Part of a small language model's weights: no biases in attention or MLP, tied embeddings.
MLP neurons of a small language model. Each row is named by its layer, matrix (up: input weights) and neuron, and shows model dimensions 240-367. Each number is 500 + 40 x the weight over its row's rms, rounded and kept within 0 to 999. Numbers have three digits each.
Before each neuron's rows, "fires on" lists the tokens most often at its 100 highest values on Wikipedia text that the model never trained on.

fires on: " conf", " we", " exhib", " par", " ex"
L2.up277:423489520503561522500475514507422523476551485507488470496502519403533511425471443556447421436552544523547488602530446553476522413459511479517558469500529542507486442623513499478530456566429451463523451471479550494493495489463526541567492476466479448471442484504460499559496450542503524569463502406441490498461501505559491494497514498510540493529478489544486496554455461459519489441531

fires on: " would", " ro", " Jer", " exist", " Hor", " happen"
L2.up316:545513533474523455426479489488599501560516465534521494500578470457475433488440603488392427465480408434508492501503535483443454539544514421473474491545490489500487463629447555491524523436432540555562458539479543492566494542545426487503518542503559504457441438465506426515590523512467468549411484551524535447510571562485505489446497483518512553517542517514532586577468523500535537501433

fires on: ",", " 18", ".", "19", " 17"
L14.up753:582511522532474527502546463483493463482534530465565515489491497541490519501507499515497530453505521496532424480566527483548475506545505454562562479452552491520518470541564548491482517507440466541529490498572470501475528545438477528552461576518523465553529489508497557476518462521490515465486517466433497441567499494566528470531518553433511446609566535477438516462483522408524450423533

fires on: ","
L11.up919:545499548531527515489454491466460535473561444506542450470488428513478472490474470530542575546526439481471545551508488528494490438477472432465574631481576597490481486480487521426525446509488491548496526488494478471510488462496518506522505458499505484488579562444557537473547472494496513471450445516548532534507485540491507525517540431532529484522478496563410537520549522501580514505472

fires on: " De", " Fel", " Ven", "86", " Mil", " Il"
L2.up684:475463513499545543465506487530453518487579518530504493549427511448535521419505486545509457473561438479548446463470526537532483580476447543524483478435505509513569450459508478501502477484560538494481514500511527523466451483530577605475535524526531458496568550546463559451536490443537493497459490507523426494530462527555572457498447485522473479494464490444504590519563505550504508494532

fires on: " De", " Pro", " Camp", " Rec", " Il", " Dis"
L2.up862:531567499569506455510422517523467477446519408523456485506494524506480483516491466510509511567428491487450420446496488532470456504520500547422493529359568520492533490475512527474478479458560563464424516505496519483507457435462541516528492556480488421437516472533538507475535574421492488484512529451482452498516492541549522490498464485433483423462488583490479560437530445550565482527447

fires on: " (", "\n", ")", ";", ","
L11.up1367:501535448528521500548483502489566520510464543563574560514487436480587528476525489502484484521513467467504442552464491446463509529562480505476509499541424475440549556456454474465482556541505487521497489547461506472503531563550496509507420468578517526538447501467504460458464519477489424440525548487446509505460545507521535515487485503550500499545485436475555470514491478462516443575538

fires on: "ars", " b", " pen", "pen", " evidence"
L2.up1514:501522546497423481490489466486448489503385559532541497557478461533621456516463485536496486525475493530469583494592403457496582537441488485527510515452514485459479520487549422509561491459499549444519521556520503450463563431591449485503466517566514491437503467485529535473450489566487523497578536534509479494497506472489559502478505540486520454459490552541488523538501536431580523525575

fires on: "mar", " character", " However", " Royal", " Although", " Shin"
L2.up46:511503502463558499524452507566444510454469439521561482548527556482556525454434435523579537461496510482439508536464493506470416540574544464453524535449514495539554489525457503484478504456452518439532461462526460464532507535524467444456459436485526508524455529448493490525517514496501493522461502483508548444571506497472522550543514527416547489481484490452438502432450482485535490502552

fires on: " from", " and", " in", " |", ",", "-"
L11.up1035:576552479489473530532540484485487410533485519511478522550448498509535528497517508516502550587548429517453497535532493556502493495516484502478506506562460541437489532467545379465469455465549478472538475501485477486453542512492555541471517509490455519478501466478464539513532474492490465488479514457491477517412515514541493429501438360455513480497513445479445523484493575481497485491574

fires on: " |", ","
L11.up1063:562552527539502454536519507428555489445466429537514462431551484479412563520483491488419474477495456524563534511511499520505471513570533536469474544517467517555507556511494548433551538522521465538445572568504550502454447554473526508518495416464483539440499486555467545521541493507483501522555468487530550468456569412620528488438506520485546529469498438514548470547514524465556477506470

fires on: " |", " by", ":", " with", " involved", ","
L11.up126:482516560514417504469494501468504481451487535549519456456529478478509545515534476551447542480514466532492450533524436512574489540535495419509444498453472545513480494486471537486507527467441490513555551617576500542472530480522527572481523504472496513485465504568466500487518477495479486503453492504518494501570490503465509530424461468517475524555432414460474477495551484449537497433524

fires on: " sh", " can", "han", "nd", "ai", " pers"
L7.up868:470533525525467456513539438495506515513508578531489490526544568490436506481432517458458494457448522491484472460508548638543479413566492520447485502517528403469526485495466522525589515470458526422509512571522514526545504527473435497509483548447547478425506543500532524473543530536481514494467457419500540525479475531450609526449480542567525467597536513532466517530480450449496539475468

fires on: " of", " for", " among", " by", " from"
L11.up664:496494459488458507482488534506506479512564541506482427492522520521416567483493471493492471450532580543493531508490443499456461498514518548509574503507499497485457517614507602492432499511519519552437526515481470487526552444406438566552490476438502508469516432493478518518596505444516504531461531438537481518420501513505483479527476452489452519525493465450554482538487502489503520499533

fires on: ".", " that", "\n", " family"
L11.up709:479459479548482526461586500538499506529475504419458526502488536506479438572572553517510534495487557483532502491501520534449442480520536505521543560551486532488495482499490580467496491552505395418447508580532490520506515522467515571413460479457591562513531459490511541515484453500438434484459615557510483457487482519417558505484454489458447502515502448455500491553490514546510546499518

fires on: " /", "\"", "-"
L14.up354:476510474456449494488498493537523518641469463444532534442466521528511526505515534470513513506453542467519555445449493436431483480500580541460496491462444576438469441492392513491435512491402463467420521513550487475567441451495507458486579459514431513474568497523492547481487480525536440548526503494557514478481532523503532529540460475550543473483485426535523494533535559458510467456468

fires on: "″", " CD", "CD", " RC", " CP"
L2.up398:494467558373475457544567540481462524478539422467500530464469504440509520524447528475538543531392497504459563459491477549472552465512491561490510447588543497438475465485533447536432495464496474484510525492558404497549460501565427562485515470521497585561457483503541520489479466513543515532456451501550476453508489479519482575517471510542494436507488493436520445527419485488529563497544

fires on: ",", " and", " to", "ly", " a", ")"
L14.up1097:459500484513566513480500467511558523495485439461488463524489518493526456461551471460482511464530398465459562588487544493521496425532490449484562565503543542520529525536479552492460554437467478539496514549608487430501476510415566505466594558556501485474528482504578567593453518460463579571510480470502508510494510478453547486554439533531454394515389523595544573476548487473493464477528

fires on: " reve", " Tu", " Shan", " Acc", " acc", "Char"
L2.up328:510503467593502474464539505459542459482485548487465479554490480467496564546531564499540492513556473510472515498505455513580495542521534470461535466578565524472466548482428440435477494405500541543493521496580583523479514543580525546496514550498408442513511537463540498459529471484545467534508469479526515541519522456550532485591471512502478464515496523522517543514461496432539480479567

fires on: " subs", " West", " Bro", "ames", " blue"
L2.up576:511494436448459487516486569525499552484460441486520521479499526524507481542427498606496494428480487431465517464498496495437496523508530494436510527470546500486567468449502517485563520539479470443513556525539492475466441584598518559516557572512465468469539615502494512528459534504519506497480465504454492546472478479493470471425466520503553453531544460525513420500442466537520541573579

fires on: " After", " trans", " before", " Sur", "sur"
L2.up1122:490537525486513555495495427491501424502496471482430474489399563462517483416509437534478556498477506534629452498544509520498502551533450481445447469558521557441548489539485481474534429487527509485455522546545524532519421531510486512495410485508453529581507487539421408427531505450506490438538414477478462483543441422457545470494487515522494496522492453467510556476512421502504495467504

fires on: "ho", "’", " we", " get", " my"
L2.up1463:557471449465555564509497446460465515458554517543438530545530457542501551538495515417466452494507504531484503527523552525486605559388463468496484534470459545545536499537516566571493555462459469525525515552506468478522492493565533463505438465541455452560509454424437504529557533438489486497613490419501553571463428468521529511560452509510502468498463478438461494519494486513473521479498

fires on: " rest", " do", " Hun", "mu", " ren"
L2.up1524:462553523547548469444507522524539492570505483491477482533502477497514420507456521514476499490463511461500533501502548482450470503514522484470430537501479537523504513535577506485532443486470504460458524532534510483481447433515443531498498471590458473466494501563473382543487463571508499485449440484461479498529555485533560383535448509490504472450490542611426513484492503419432466399453

fires on: "History", " Tra", " na", " Os", " mot"
L2.up330:520535516420484463565452438572496466492548483490470498503487540425452507475516507500511488481516555507529524527569502546476511507523480472485492497507562484479568621530539539480548505512580475462511534512464418451535492521509556398526570511402492475503562428503513524468525553510528546578451462539517481481647547529482528541499457529480451482519553518474583539456514531459493509519454

fires on: " and", "h", " Mac"
L7.up493:534534481512510555451509580464488479459516402558555564531501501523461588447489510493535487448484438489477473568512482497447529493511531512496465499489539478446505489560520436476523481521485573502469457538527498517476459529464503471455528504469506561487471399448496545461522458437495561573527506557522505556415528505482504376480492529472569477530513491480470518518542488516484516454510

fires on: " the", "The", " National"
L11.up710:483475538564475523524465472573475541491553546453593455548492460485551503483535555519537464488551503514450554484503471515485483439515537518524502543529544503500506529544455535512487473460509508498487513530471480459474499498475490502443497481441397448550491464515496603466512519475518584556493439506510607489427542471513546529477525490401537529563493503523526448601487494466500500401385

fires on: " |", " his", " their", " full", " her"
L11.up1040:455477505425532513501437522536526506571479561541477507557541494490462517484499459477511441523440433496470471492527561505460501523449513489467503556510517478511576424527481509512516442472569534520519499556449527468453433538569491471547480540518504494520475482476470575466468481428461480496552542432586511563481517508551514527395511548555462479485532542567561505537538544482438458454511

fires on: ".", ",", "-"
L14.up399:533543452494578542573553471460482467483501510571458477526455490561521547561500493507511505443470525577501547491485512531483492557508497486460455468492570541498545518523596520436540571446490535462480468506491541489529503454514554547501558563506527527501531488449517559449517516504504445506515505499473440495456521544516498441507514444521513501485536559456587507459559445413437485476607

fires on: " |", " 3", "=", " 1"
L11.up732:543477487471460513484508456505509519527571488457502488465515452561503560537420500442499521532492554523538541489482495511569550575548473454489506493573530484454494462540563499576547500543498442479524450474525541574436488424541444466510420491516565518464454512431483539472552513473484469545491497494485478485530510536443553496537547532474559505477628481411436480507566499453479499474543

fires on: ",", "s", " 2"
L14.up921:461482540461462511470509506536522467488478518584500452517540486527578535527484438585471490474529554548501483530481493560421544438471501478559525515439533480526470473505493504535456506513526496525473487596490527426500464524554526546420512472492561539491541482478422476466477512452480492548478499445412489481511464476555517547440556497507476465569456478516467563504433489515535591525495

fires on: ",", " and", "%", "e"
L11.up821:478588485497497483482519548484474548445498459503439523605468539516506518548462562528528541474544446483451497485433583526404520480484469554537449532517485570501458488525498517439452488488518530507472501552471537514497465449491551474499557518519501461468510509501509454455574587566552539495458424376487461450578429442564494550468556495492471493555501500495529448466452508533518586527520

fires on: "land", " Coast", " fish", " spot", " tour", " water"
L2.up1365:492526470480519539532425509464506557603518479468442470516558489492464461503543510485516421509464547496458559499505518518459546459526540511456495552482508527517490571462470450473528517533446478512484500514536561404514529525499498465487466452470510486484515496496505527463521418514429507497494448525541511474444478456461523457481521435498463532529544412566495476503490500478571551486532

fires on: " |", " of", " with"
L11.up1251:516477534494443473510473521483472442436581554513549515502452471492491589600454476528492480486503529528489484549565454481495429535521521520499490447437585466472514503507499567427517553496452535478446458489474465474523452510470441499476532542505507444470490428508446548505540470505487494526464480514499559472508558560493479543539483463488469529552499470452494444506535498529546443443479

fires on: ",", "s", ")", " also", " |", " They"
L11.up315:526525507465431483486449522480462513482492474481478499534525542468526484548459476467496408480528474522473477557474489481471496537507467538493474505495489448504486474455451492455465513476482481458466483511541495434521565496496460492516464557571524544470512444489519520506521561517500478494465503464548549460495466525475488453476505467556532475558492469505478540467465546432593438490421

fires on: " mo", " Mu", " Bu", " Los", " Mo", " bu"
L2.up813:512481446512575487514473518503569480527522512588519552509470454438501431447443509384461516495540476483560520509546467525457500504539540439467488513549462477525487492504559467494470510453484537479560536435526444546491434483467524515558471565554482475559475456572458503514489475508525526495498535587508495504520507553539550459516487580494523442551468487411527465531471525531510530460452

fires on: ".", ",", " |"
L14.up1512:504524518512534531535480476480504498577552496579498533514490468476432517524560515539516558462507443484509468486491508487502527471466470490542522447509434487377555498512567439483369567475508406483489500554507493616554485536511493558538510483515526507484520510509369473496519477442592482555537516495484544447475384436494471458475490506479525489543540497479497522475578491491456492550530

fires on: ",", "'", "mu", " 25", " 26", " the"
L11.up155:466489453518497494473444428521546542510488409540521468486508459455503494563536470473432516536529458502517457435475473554474543489493488482424517533551538533552521431485553526469518483516490524487506531507456465475518447448529529491472533530497515563582516543506527447496548532463483534476520443487480486496557561575456503443478444557561497507561404511448414507474568471509464467512462

fires on: " Pro", " pro", "pro", " Football", "ication", " deal"
L2.up891:567518478524460568557516511515455512527492405530449509500472480508434423556459434546516506529393513476459493494407484561523483514540480503493492500455485533456486445465467478523479505473479495511577424533456491559558477478562475439478493463534487454516462487517451501529550518454423555586563485496527502523471486489479530492463504486543544451464536493489505509490486435538550487558476

fires on: " season", " Cor", " family", " sports", " side", " Cup"
L2.up712:478582532493510511543490501575500508545489510424524502556475507585556566535474442484462543451453496582541469531528456543510525443462491488536570429441544503465499440465477525502488450566512539439459559445490549500470484560446479438492448530496607510478499637551510567538499491511496602480456471580509530574497502448483473497520559497516480533477521529520489457478444468493501421450436

fires on: "″", " $", " ac", "′", " votes", " McC"
L2.up998:543462448428466593536461526468488484464493501513458485453584495538443488515520497536494482483448454516492532544496530582496541479517451471481465536515541535444527458498482500502545559476492463516594479495525469527514485395622406398437439467503533469547475521489504448448483553476546528527514437482579484512544459479517516573541509474498516503447450454474510444497487560514428519487439

fires on: " 10", " Des", " mill", " last", " Western"
L2.up1156:531492394468509503480484523470444524464560526410504492493520481474457547453485499544500457484502489494572535439474495513566565536455451483469505495514497496561469490533496505481504493471467487549462469490530476513501525501470487579406505462519549467451439504451559526489542481493449497559466533571466492537428503454507504490554472432464481464502455452508474535427452473478511523472482

fires on: " place", " Men", " Apps", "hes", " presence", " blue"
L2.up101:492552441520568436521565470492493493489528494459516532517489509478429460521549477497571456507548513425561549601502476547489481547451544447486491528511494448534523542499502479501557521551468545504419540510506544548478544517550492523539477511517541476453511464470504517480494449548524472538559466494509506576456494543516407446444482569540462518497522475469540461488512539531513487423489

fires on: " |", ";", "e"
L11.up580:504529453551501389506439458516548501521477501526498512561524460479540529513523511449435454531499472501517469501513509495548492495544546484538490514538489476448540558471512506464507556512532505458469443543483503462526488488524467459526455527499561553490471446493497590466481451509558492570546471467477535628486489517471446470507568529501504531507545446508515440431511472556542487584431

fires on: " Ed", " game", " Edward", " Angeles", " Ky", " or"
L2.up740:515535469501501560506539492517517476558552460543464515498472542549511489499549533566513509535575593473461465496575532421460507493548574516463523463518564561530490550474525482476568509468526455533496549485457535521480567465507487456496457500514522483542491523545480463502442486483476467534537574570488516505439528497540479486441475485540496514496586532528553537490448505534470544495473

fires on: ".", ","
L14.up1257:508481540491474569472510471532489485543572470440485520571484491501518489561496519533498561539559508496516447442591552574459529471489434506554503532490567519550472426486442451558535438489480382500477539507494434576559479473473595512447466508497501490530547520601496506522486447557506475482500535590430453519563513565556557431499526568523478582558519460455500498485502485530526398491490

fires on: " Fra", " Mu", " Del", " Pra", " Bu", " Pi"
L2.up358:490538455547474469574485487511506519469405522597512536499411466476551466465475496469458535459507468538583444488492510560548511482503494509436498424476499464504449452518533417496534478528481512558542570524501469512493440490483473505559506479501475411489452490521460478488493490567575475507430490497441487526509543481469515452561543488532510427518514531465475484571501459472487488486450

fires on: "born", " a", " on", ":", " –", " in"
L11.up631:452538501487478584460536403582506498477558558507516452530524523495523518482537401470547467555477459527489558480512510535513493477466554515555576432500442511480503491511517488473454529489443520522522466462497543507443512436517457511488570506532456455610467545472442563575535494564475511492534480538454588501535567533461403485473511532536470539470495479467496520542441482545463481523578

fires on: "yo", " micro", "adi", "oto", " Gon"
L2.up1457:544485562501501528527465478511486469587478521494531493504491517541430451464564467443493508445558481438503464491475493500504527503515531483510443466490569538570566467501488499539470467440476550482433512420546442502515460486563431475536526453536554521535490492468471403529514476478487509520529561562393472511560500543489492460462476480497519448473544432474495548548509531503533465511512

fires on: " Racing", " date", "eb", " dep", "omi", " dates"
L2.up1458:513609529366458516483551501512514414400441557555490477474533458539549536590469469503539585520446461577547557508533429592483525516539560511505556455492473548493570496442511452465528513499581489490507539547561584468544520436485439463489544468484507458505465510491519524558493495421507530552484493482519509428529525532552500490526498477514560472493550498496442449509499486500520507500547

fires on: "Se", " Em", "B", "S"
L2.up515:510562434466508516477465501536557476549502464591522513486505500508520539552571542571506529478514470480527601514489552447531539480501440520515514490505568490477446500564415471530524519503474506481557499490485472495496455468510580514531501477528516464525548538469529530479488557551528531511549505462497477511558549455500519471451436445486550518527594559470487537571473487513497460545543

fires on: " than", "'", "ha", "y", " one", " number"
L7.up137:542531523474515534470446438530599446552484541489542467511423436504491507489489551490454496472473464476440506506445480486513549530458540514490473484477506489509478534493462495468501491497439510526414523484452517508488498508490517517477549548469638512461459489476523474509536505495512503518573485519649556457550473509542504539471479482510611535516589459497433473472520539578446482559484

fires on: "M", "rop", " threat", "umb"
L2.up714:508513516548480501477517573559509546456490460538516515499529447487474566440462507520526504506470479529509523468465523463505503462457550537502392496519431490460524536471537526516512497455485568533558443480496441438583452548492480464472515552496442479456463545484540608467512550511529498548535474484510497521478492471419461469501441542465538546548519568484485497545497458544533508449427

fires on: " bi", " du", " Bi", " human", " average", " pers"
L2.up1367:509450536490534479545535413473484593507571516526518476548524497534490472482413505572501492472456506488448578483465529498530494517567519523488561454431513568544548524518507472476444574490490558525530470481533622486471473497550578487482472501467491471502464496481528530496477513467487582434504465494398482574447574455516548452461467468552493486496554492520530430509474578528486546436520

fires on: "born", " from", " in", ":", " of"
L14.up343:458522510476416488522538488450544560499525621534537469510514504537511514491535483496443514505484529533512543563447444589489515521483546558514519480544483511541434557477482485515514486612500463607486477522530473527455407491466512448478596488439553526477470507521494556469497538465547442542502490476534596489498577566521527499550489449508510499509485445506431413526423469484519476518515

fires on: ",", " to", " from"
L11.up442:517505526470422464531455489533498499498548568536555448538529506439455473573480576528471454539615450418551501495500514474490487456542565464575474480500488537529510498460540517446525466549530535567485538488435529510559402562530511527583453485538579563466510451458492522482493483451457456467503540420550440511557517499571557489506574556549458457583488448543523538509520459418539437459477

fires on: " version", "65", "55", " 55", " song"
L2.up1002:508477409530443472536547483488514492544522502505570494532524553554541479504515519477510493517473468532430478524485550519475535547519597501520581428568486491500448511495483485423432516519555508481517554451536478460481469470541445513450495499458530514489527549460530497482479478612545547518459603504500463522491574479465538475560432444485534518566511507535491435435419466557518427420492

fires on: "\n", " in", "In", " to", " spent"
L14.up16:508594443493480530515557462557526482444501529480529529520415501522495471525489472437551576564496498502501561512495526556577464554530498504536535526414577544496527525509481523547523547466517518491466512494531482468452492427490520493505501447477503567520508500485525547495480416552507426446558525550473509572434567496533491520525441415457514549564492571477518443499465523517513437484431

fires on: " to", " not", "t", " |"
L11.up1219:464450532508476552485457525516468478558446453453549441456509467460580514523449559481523500435481533458479524466492520507487553513538550533443459553443477510464523515510492499530508490471464472488463441541603509526465473493503463429471497499572488526497449515515565463572451577532467490514498437472544528595469548494447509523449472444511575512522519489489490454532511509442567565478513

fires on: "'", " W", "ept", " w"
L14.up1051:487529498490511472466476505520487474492492483460473548451510469574500506436503437569494490497519475481486470463492600483475477383423545477536503463480421457514545501477501501528545520475537529494516440466465520481497436451544547530454470493530554506553488535506506530441483534576508487480517476504436505551578560568448505489488548467531464452496530434473551573487475545554597475427466

fires on: " Jean", " Emma", " France", " Ca", " Cla", " ca"
L2.up74:530497510553486531501402470486462482524459540482483464482508541492497495542535455457487506487466531476435442526521480551526468479552445545526471558501493522535484450537560505497452458436526553437490441564468506497495477442538529523513535526511482499497480506491485489449526497518459487541529523491465549464508565467533543489450483473577444467407438511492516491451518444494554469505524

fires on: "we", " Ta", " Te", " Tele", " Sin"
L2.up72:492512526463505497502437458492497484411424539524509510477456526537465495554515565548491534505457473537437537485532503497428438439520477507497505536512559552482544495472430480470401517573471519536527497570516554456511452590494518461514505535508509521500485514451472505493496468513472481520537564486482493516526448531484559477536554471479474555503517539531514459446445498451441546538526

fires on: " final", "row", " prior", "ury", " opened", " further"
L2.up1408:531537513514460536399456487525545479535520450465436514499492484479525549467531496547493482540579585504417453481538499519509462491543476517472481454534467463472480486410471532515640430457437442486449521512500478531473561499541467498507553537479493493524489512436451459522524462508461516564469479481552484472440511484515526531507470517530530475499510485526503470458419483418461579455555

fires on: "c", "\n", "t", "pec", " No", "lo"
L11.up1290:506488476468485439492539477480502512403551530412620460501496431465537495457524540521481499445517534510483510564553446506532501491539510570499497566555508525487483461498542510543501511508529460480478561556561534473401519495490423468497540495543501493519486544390521509498475441479475585552423517505504532511458495504501441484434467466505524533573454538464567495503531470529544448464524

fires on: ".", " |", " Party"
L14.up826:514514519492427503482509541423504498453484536492518552561453522546452497497541424552538501456539446474524592525556524531526477524509440561468532452454437534472537490577536545561482489484451534510527445541513474523461454480487503499514478473519525491489486535603462523478526508479532447493524440503503534473502462424448465536460433507553558478537502429476504447459535532488470522501443

fires on: " a", " is", " da", "a"
L14.up40:451480485411518512575511473506500487493510484474515449529535479478520501480476501497520517489512524436521534555461543529503447436552467486560526484476432519431466565455512468454474542516466512499474522507441541496482534546460487604562545494546521441499495521500552501514510549521604476551462546500511480474498525491485587490533436489488535508518490493504542584471519563550457559520544

fires on: " The", " the", "The"
L11.up1244:498436545527513538512482475504560465483511492488572461484502535485449536535487468440548558553540527451433541489514448565493483541504548519500581494546488473579528486536515495572483495478501495561525481513506494494482465562484451514459517516459480425540573515591519508485498467458476515527445507525488543529474489515510498436463436485527461565537465526528478459490468454579449455515478

fires on: ",", " and"
L11.up341:598462512517526534459565503616516560472481451466527397530545465518460560484567496513545505511515447502393507499484467493472514451443475491490449517478552523539522502475473544484472513507439519510510553517546516535461459485466445478479498468551561475504561549469569394490428506541501453525520467482575515530507526477536449518498473479556524453533472547540477501430545501441594560519475

fires on: "'", " his", " their", " its"
L11.up105:440539428466512448528503437567526487514501462510467446469596494447534515458440455506466480517486479484496426502543516492528479532449582505498514526476496510505473470575522457504540466467522486552495465599430487501520565446470465499542514502454490543554559492517478506467469519467508443492455511433480526539490514565535542578460462484440542551482468464461439447526541502468449470503497

fires on: " conf", " Acc", " acc", " different"
L2.up213:435519531513505515459536449471495467511496483428490487527496504500500413498547498487547485518539466500511545544536550530544494486511486487493511526507536516535478482503511415483528519497374503515458523507522521406509543574516529510471481459520379447570442437409451474506571491499483542500514431518482480520469467500557437494527505474553536539516474481542433578468510455461593477554522

fires on: "-", " Ja", " Jo", " Ste", " a"
L14.up819:546460506568354503531551560434514471538554453458549431516499482496479499424458474462431496536479492531560529504456569566512542525472441472431469470519503476508518501489565543512488548530533543502460440541615565475435521426451475584513547542537495428504470501505481494500549526499557466472422439491491507513547492546474530487511516462538522457493477461574535437506433536494539504503532

fires on: "ens", " dis", " ret", " Express"
L2.up725:463514471505481553518641483497499505543547482452406512484558469475497465488471463468523445499559390513432470483505511573509515528536479492498472513508414534486498473480525485485441502518464419520483483520508500510445447523489510486460452406546501493533537445483481438508558517529437555593465511512590573494477507501500487483471528511538502479463501541519479559541495500494491484470544

fires on: " death", " sim", " territory", "based", " prem", " housing"
L2.up1164:498470513453539482479541504505545504470472511494448489539535516478514526554441552486598486532410487553546506521411472562466565511491458533462497555526585568563523521546419513398506499541531510491568449490463547495514545469571444468537481483475536522558468501530512520550505481413484573539552496522607455500456495510492498429488428527464444545492462530466544474501409547539516455467533

fires on: " contract", " di", " railway", " NS", " secret"
L2.up910:538604566459496555460514472443430496422511488522573453467547462475431497529480497558451447542508464482471490510418449485526544509460471535560541472508511473497525470480562482452570506462412423485479407536525527469432509459559463476441514481473495480484510559475505479559553585441489500519470495486498557454524477501514480416453501549542572476532531488483452597502490535469584501423453

fires on: ",", " (", ";", "/", "uro", "-"
L11.up1381:507531448459560515527546519513486495481489511418445506580509523499484523497472487460508491541427477518520480473430518565427545548486484544423476545478526488421485475513414527497460555535465563484498486460537468547526474474501488499469472546477566492474542565533486508449470462431518552513466482526528494516495544531486412431560531508517486490443475577490517520490532463448480485428499

fires on: ",", " D", ";", " AT", " BR"
L11.up944:552525496504508506465473471502498446478486444457487518446480519584505539513472483470523445527518539533559536532509551494483533598531539480489430464406441517433534493509491549451427460472441473460517525539476528472551557522512496445498491504508572502548457508394451522405560520502491507433484458480556499513529398541434440509524459509474505535489509526439525518484491497528482547535503

fires on: "ić", " Ent", " well", " based", " und"
L2.up402:573478470532459534504486485508463523483512506521475486495486614413533518456506557594509480552545509517494529428431448459456455497530495544535446547493518465537493514448475460516496409402512513438515510553480520477501479517537477523478481474460528445462512521495460449497512464464522501476548480461474487598561512470546541469515467479450492481472479536584529475568504486495452527562568

fires on: " p", " b", " c", " Ka", " disc", " Bog"
L2.up1246:479573569479522486504510489516499569457488547475553419520525575514430562548493461506497505436552553498465559515536468486487526522518441485429500504566421500486452466475491494471568537571504537527511478469523542498443433522504450479564600456499517491538548522469468476440513544474516492545477488450429519531511485433491501601539498459466470596475452488493469550468474446523564447492526

fires on: "ES", " bi", " Bi", " Tri", " Fil", " Vol"
L2.up70:464465542493522603484520419477495496576525568481570517478485483520524559503433522547421523475514471456482513508513521465559566521528497451493524467546484497550535469543430509581399564513487510474533472616487578507422480549500508519477518487535487537536465478553457465533490479481469547499438506509443499526446507449501545500459524535436528521513557484554478537544611516536450489420447

fires on: " the", ")", ",", ":", " who", " |"
L11.up39:510522488537436543446524543529475484421508463476565490569482483515495507502490534494541504531537498532492510506514472523449502486489500541571535422456422532451417536521501546505425552454539502502497551560469508521629474497461459489439477518568480522459478449430482510508494597464522594508465521438429448527562442529508497532461516492447539455511447513407482486533505545595481523460437

fires on: " be", " as", ";", " for"
L11.up641:487473489532550463461460550530559460438551471523537527544527479455469515461504562479406441518441462466569434551479502519515520481524451483456519508470501507546572490554417485507509546441477525487498511502550516485606502489507537412584512473524559543559579484474525515493521503539543538570514506472588486521435439471452489485531483491558519539545542440454544471454528497459444444535438